{
  "norm": "layernorm",
  "norm_eps": 1e-05,
  "init": "normal",
  "init_std_o": 0.00678,
  "lr": 0.00107,
  "doc_mask": true
}
MLP neurons of a small language model. Each row is named by its layer, matrix (up: input weights) and neuron, and shows model dimensions 128-255. Each number is 128 + 32 x the weight over its row's rms, rounded and kept within 0 to 255.
After each neuron's rows, "fires in" lists the words (lower case) most often at its 100 highest values on Wikipedia text that the model never trained on. A number after a token or word is its count.

L3.up621 [140 139 106 148 120 132  95 111 117  65 116 181 183 150  68  88  70 147  88 150 157 139 141 199 113 141 151 157  46 144  87 165 127 136  89 143 100  90 134 160  18 158 107 163 133 132 170 110 113 133 170 127 185 134 149 175 155 163 107 127 131 155 170 121 136 180 193 101  95 140 118 168 156 157 213 114 159 127 137 108  74 115 124 112 141  94 115 118 145  87 100 151 131 105 114 118 178 138 130 128 156  98 144 154 186 148 146  90 135  92 183  97 131 126 180 147 108 114 162 113 159 120 119 141 117 109  98 147]
fires in: "and" 86, "in" 5

L7.up471 [103 113 116 139 172 180  94  97  85  78  99 156 175 123  43 164 117  92 159 181  56  82 210 135 112 128 110  99 104 184 158 103 177 134  74 127 140 119 122  97 127 180 134 189 122 150 109 149 147 107 103  92 128  60 167  73 148 111 170 170 130 121  65 155 166 144 157 137 119 119 161 133  64 116 113 130 202 178 152 131  80  98 123  84 193 109 105 140 134 121  97 156 196 171 119 137 117 168 173 120 127 126 132 137 140 154 110  67 125 108 138 121 146 124  84 125  83 156 115 148 118  50 166 146 124 201  88 101]
fires in: "well" 26, "and" 24, "workshops" 4

L8.up510 [138  87 149 153 140 107 166  61 122 140 126 136 131 128  99 106  72 156 105 146 140 142  90 118 129 158 144 160 185 135 131 120 146 139 113 122 164 159 124 122 134 114 174 133 134 124  53 180 168 137 156 116 155 137 196 107 131  87  64 168  76  76 110 154 123 108 179 147 108 140  97 121  93 132  97 125 145 136 119 143 113 123 155 158 126 149 109 122 164 111 136 140 106 138  88 116 125 152 165 104 104 133 133 148 161 159  90 138  95 126 139 139 141 109  99 179  82 118 226 118 152 138 150 151 104 171 105 154]
fires in: "as" 49, "was" 10, "is" 8

L7.up751 [119 141 114 116 122  67 124 134  80  94 138 188 130 166 126 151 109 152 128 118 109 159 152 165  70 106 118 166 130 170 113 142 123 147 109 121 162 131  56  85  66 117 116 150 121 157 158 133  90 148 157 104 167 176 175 143 110 134 138 109 140 143 109 173 117 146 151 124 122 107 152 190 166 126 155 144 222 179 158  99  86 137 117 149 134 107 121 144 189  78 140 131 154 128 104 138 113  89 129  91 118 111  86 102 255 163 179 138 129 120 160 111 124 107 119 172 148 126 129 160 112 147 130 155 169 211  80 142]
fires in: "in" 30, "born" 10, "an" 10, "a" 9

L3.up648 [135  88 177 175  99 125 123 152  77 138 200  99 108 154 137  74  86 168 119 110  85 114  61 211 156 159 168 187 141 131  95 140 155 141 106 118 166 157 125 176 139 125 132 118 151 119 131 191  90 174 166 167 145 162  91 176 112 121 106 129 158 149 200 100  87 120 160  94  92 109 158 189 102 150 110 104 139 138 164  87  92 172 117  98 152 141  78 118 109  74 112 130 139 126 123 158 122 154  57 201 172 136  46 131 159 122 107 120  98 144 105 126 119  79 124  59 110 142 144 126 161  98 154 106 156 116 116 105]
fires in: "was" 34, "is" 21, "were" 13, "been" 8, "s" 4

L7.up745 [133  67 184 130 138 182 150  86 107 123  71 164 178 173  78  76 127 183 161 135 173 132 115  89  99 143 113 109 136 165 174 112 168 100 135 154 164 139 133  96 111 127 204 136  75 158 126 139 178 109  96  65 108 177 168 123 121 133 153 152 121 137 147 154  93 146 142 124 155  87 159 132 124 133 131 148 118 127 145 186 112 186 116 108 112 193 144 121 150 119 139 124 172  87  99 118 136 114 147  99 111 127 159 144 159 113 131 114 144 103 179  78  77  39  97 158 155 143 205  89 145 112 120 186 159 102 117  92]
fires in: "to" 35, "of" 14, "history" 4

L8.up552 [ 84  39  83 194 168 203  80 135 114  42 154 141 157 143  75  97  92  85 124 144 115  81 134 128 100 126 148  97  67 157 154  76 145 124 105 184 173 122  70 105 148 120 141 152  61  88  83 130 183 197 199 151 144 118 142 136 103 128 144 183 163 139 172 122 163 153 149 101 167 144 112  93 110 112 126 153 167 164 152 145  81 120 123 132 129 132 126  65  91 104 123 138 214  82 128 118 101 149 141 124 131 179 159 100  78  97 107 158 108  92 151 131  92 111  83 142 126  90 108 121  96 108 128 142 141 177 150 112]
fires in: "and" 33, "as" 13, "or" 10, "to" 7, "just" 5, "even" 5

L8.up602 [ 98  78 155  87 140  54 206 119 103 111  86 189  76 143 101 140  97 129  81 112  83 203 152 184 136 160 124  95 137 117 154 107 104 135 129  77 134 106  93 154  93 113 133 114 149 112 156 129  90 131 173 132  92 191 150 170 109 118  90 109 108 127 142 111 106 220 153 126 173 179  76 152 121 145 158 143 100 132 117 133 163 149  95 184  91 120 182 169 124 128 128  62 106  85 161 144 126 139 145  47  71 164 148 157 107 102 183 132 149 103 114 169 116 138 109 136 106 137 134 127  96 102 132 174  62 174 112 176]
fires in: "until" 24, "where" 20, "for" 17, "that" 13, "which" 12, "since" 6

L3.up635 [167  77 118 108 111 151 154  96 141 115 101 115 135 189 115 119 148 100 134 100 110 192 126 126 149 134 138 159 148 144 164 154  86 183 140 142 150  89  94 150  97 136 177  92  62 147 102 172 157 189 133 155 194 133 170 109 117  81 125 130  75 167 101  82 190 171 114 114 235 112 154 159 115  91 134 159 100 190 168 124 106 109 107 124  83 177 103 158  98 148 139 117 118 186 139 128 110  88  96  69 131  50 112 141 120 142  86 158  74  97 132 162 109 126  84 117 128  49  77 175 178 115  71 111 166 153 134 176]
fires in: "national" 33, "parliamentary" 8, "royal" 6, "eastern" 5, "northern" 4, "metropolitan" 4

L8.up611 [ 96 106 168 135 118 102 120 120 130 130 109 131 168 131  69 150 105 146  96  92 108 114 192 198 122 152 108 129 146 182 111  85 189 102 135 124 150 123  87 187 122 136 112  84 152  75 112 142 104 144 140 105 150 126 175 172  37 146 120  78 155 119 169 170 130 176 130  83 143 122  90 181 116 119 103  88 115 107 123 172 113 109 172  55 170 128 108 142 184 155  87 153 120  49 138 112 105 155 208 129 102 131 194 127 108  77  98 140  92 118 148 174 134  69 169 117  84 139 151 108 151 125  87 118  99 198 110 149]
fires in: "and" 37, "but" 15, "where" 11, "with" 9, "since" 7, "following" 5

L3.up1365 [153 120 113 114 111 154 139  33 102 187 152 169  98 128  98 151 120 104 139 128 134 115  85  88 159 137 150  68 147 182 176 113  93 144 114  98 121 241 106 152 105 135 155 136 132  93  52 129 166 178 105 128 122  85 130 150 136  97 139  97 133 102 132  82 145 109 103 158 155 158 133 127  78 164 120 155  99 125 121  94 146  96  87 115 143 192 112 152 116 135 103 126 133 201  82 114 147 168  57 134 150  68  95 145 184 160 168 110 145 135 130 122  81 162  80 182 145  74  73 185  88 118 118  90 118 125 105 123]
fires in: "united" 18, "national" 10, "premier" 7, "nba" 7, "new" 6, "santa" 6

L7.up1435 [ 95  67 125 178  96 116 113 116 126 149 135 105 151 148 102 122 101 116 154 130  89 125  97 159 131 146 132  71 169 167 123 107 131 168 116 132 124 147 111 146  99 134 124  72 141 175 124  81 132  93 197 103 140  97 211 127 129 109 134 136 152 172 105 134 160 167 187 130  81 142 102 165 122 182 152  97  95 141  89 125 127  89 126 136 139  93 149 161 108 132 132 146 135  70 134  86 124 133 127 141 113 106 167 195  65  82 136 178 126 196 177 187 147 133 163 103 116 146 153 111 138 117 148 152  74 186  82 148]
fires in: "and" 46, "where" 15, "until" 13, "for" 8, "as" 4

L8.up1260 [118 141 149 115 145 182  97  56 139 138 144 121 104 136  96 146  52 169 137 184 104 107 211 167 183 143 145 131 119 128 140 132 117 150  87 142 145  90  92 187 104 155  98 219  89 104 122 149 145 105 175 125 129 163 143 222  81 134 143 141 155 114 153 115 120 140 167 130 153 100 125 144 173 127 156  64 177  74 158 122 166  93 109  70 115 139 120 210 132 101 163 156 150 129 156  99 118  92 154 100 190 143  67 134 147  93  88 115 154 118  85 121  88  74 159 140 108 124 144 105 114  69 152 125 102 155 142 136]
fires in: "to" 39, "first" 6, "also" 6, "fully" 5, "not" 5

L4.up1525 [156  98 135  93 128 111 118  96 132 114 143 117 159 139 101 143 107 124 181 168 112 110 236 107 123 167 103 102 131 116 184  80 148 122  80 129 149 181 140 206  97 155 135 172  81 113  77 182 133 139 126 114 152 117 185 203 112 136  80  98 103  83 146  91 137 125 117 116  60 124 121  98 157 136 101 104 122 148 125 136 173 160 123 103 130 156  42 181 118 116 112 134 139 209 130  77 115 148 130  89 174 104 109  88 153 133 139  57 157 111 126 136  59 131 103 178 145 153  99 124 180 128 127  95 114 129 145 105]
fires in: "0" 52, "2" 9, "1" 9, "d" 6, "to" 4

L3.up1127 [165 133 120 101 169 159 148 149  94  91  85 183 123 145 146  61 139 189 153 134  92 134 166 187 114 158 130  54  85 102 175  51  89 121 130 138 159 108 134 108 132 185 195 119  84 175 150  87 116 108 119 100 188 164 173 137 128 149  92 135 103  60 146 108  98 135 106 110 132 128 194  97 146 150 191 152  84  89 111 127  90 122 125 124 137 143 183 181 153 133 147 120 126  98 111 108 134 111 146 145 130 138  89 152 175 158 171 125 156 117  86 115 102  89 150 151 141 137 142 101 172 113 154 183  85 167 114 125]
fires in: "there" 35, "w" 8, "history" 6, "e" 5

L7.up668 [131 106 135 148 132 172 130 148 113 110  86 179 110 114 156 151 102 155 136 118 103 108 232 146 111 153 119  35 130 128 147 100 148 123 121  89 143 148 151 176 160 165 158  94  83 146 113 145 179 146 214 177 126 157 179 163  56  91 122 195 127 161 124 115 138 156 167 129 132 167 142 111 113 124 127 111 124 160  82 124 141 139 115 111 152 138  43 192 149  57 112 128  79 124 129  78 131  81 103  96 193 131 120 137 112 106  85 123 163 127  77 107  77 132 164 152 138 151  95 165  93  81 134 139 124 155 118 156]
fires in: "would" 45, "to" 43, "will" 4

L8.up1009 [131  93 159 125 145 172 153 114 122 125  51 144 104 142 138 116 144 138 170 167  94  75  61 129 142 159 110 133 141 134 136  89 153 179 114 105 179 155 108 115 160 212 160 114 143 156  64 138 141  97  92  83 104 142  87 141 124 163  92 186 123 112 183 118 101 107 139 101 164 108 128 140 103 143  86 142 131 139 133 108 121 100 107 112 213 150  91  94 174  93 193 108 138 101  59 127 181 126 143 163 133 197 126 144 164  81 150  84 115 114 166 104 136  76 106 160 204 166 191  88 152 112 118 105 175 124  85  94]
fires in: "a" 18, "also" 13, "is" 11, "was" 9, "has" 4, "not" 4

L4.up1011 [ 89 116 174 112 156 117  87 106 108  98 124 141 124 145  40  80 154  97 114 142 130  91 110 145 101 142 118 133 131 188  96 121  94 102 123 131 133 120  78  74 158 135 128 123  87 160 171 159 147 134 163 112 208 110 130  89 132  58 175 157 104 108 111 146 164 138 127  72 139 112 119 145 144 115 147 159 100 143 195 154  87 109 116 108 144 141 157 203 118  69  87 105 136 189 107 137 124 167 187 140 121 111 121 100 143 195  96 185 120 179 170 157 159  83  75 149 139 156 131 120 130  87  61 163 145 134 105 121]
fires in: "and" 35, "to" 9, "on" 7, "with" 6, "the" 5

L3.up1174 [132  87 129 106  94 133 136  47 118 118 147 112  98 116 146 111 120 206 197  90 148  75 124  85 158 133 127 157 135 127 151 113 104 150  99 137  79 210 174 218 116 142 182 141 153 167  81 151 176 174 116  94 137 158  98 153 116  76 124 160 108  88 167  55 139 136 125 126 125 149 137 166  29  64  70 124 123 139 202 104 150 146  85  88 139 111 105 106 167 135 172 149 104 181 151 137 168 139 116 166 184 124 113 124 123 149  91 121  80 151 107 143 124 169  76 160 102 131 116 122 179  85 116 111  95 122 122 135]
fires in: "san" 22, "team" 11, "national" 11, "santa" 7, "director" 5

L7.up280 [ 50 107 121 144 154  93 149 119 131  61 156 104 200 172 126 170  67 136 110 176  80 139 138 102  86 149 177 132 112 170 161  79 186 134 143 163  86 123 115 107 114 119 148 122 119 169 101 136 126 118 134 100 113 106 147 166 103 136 149 146 128  89 165 130 131 117 135  99 173 128 155 174 136  78 148 129 211 140 154 160 133 108 126 100 150 142 152 125 126 115 120 144 163  66 142 113 114 132 159 116  95 110 107 136  97 141 123 146 198 110 132  95 164  53 101 105 125 107 109 154 109  82 130 131 145 142  87 127]
fires in: "and" 64, "to" 32

L8.up542 [193  95 194 123 113 161 174 116 130 100 159 154 111 167  51 116 113 139  88 242  89 143 164 168 138 104 177 156 121 164 119 173 145 185  80 147 123 191 107 152  33 133 110 131  68 128 138 169 153 138 130 124 169 163 155 166 123 118 146 131 114 166  78 148 144 144 134 123 145 120 168  96 144 142 117  83 157 120  85 191 114 117 154 110 140 149 122 169 118  49 117 137 117  84 140 100 113 128 100  57 220 142 116 140 138 123 145 102  98  85 108  84 119 129 183 152 123  74 141 166 123 118 144 139 198  97  90 173]
fires in: "to" 33, "first" 23, "second" 6, "in" 6, "for" 5, "not" 4

L7.up262 [170  64  99 157 189 179 118 110 181  88  81 175 183 161 158 157 110 168 138  99 140 152 204  56 141 140 145 153 127 152 175 119 118 143  83  81 150 142 133 167  77 121 190  94  69 132 132 123 121 154 113  57  82 165 163 127  97  92 131 134 108 157 202 127 120 133  98 134 132 154  91 177  89  66  99 188 107 111 120 129 106 182 102 108 156 172 127 128 144  83 117 132 129  83 133  79 117 135 149 146 177 148 120 191 158 169 139  62 146 167  68  95 110  27 135 168 124 104 166 168 153 167 107 174 154  82 145 124]
fires in: "been" 13, "to" 12, "from" 10, "in" 8, "many" 5, "for" 4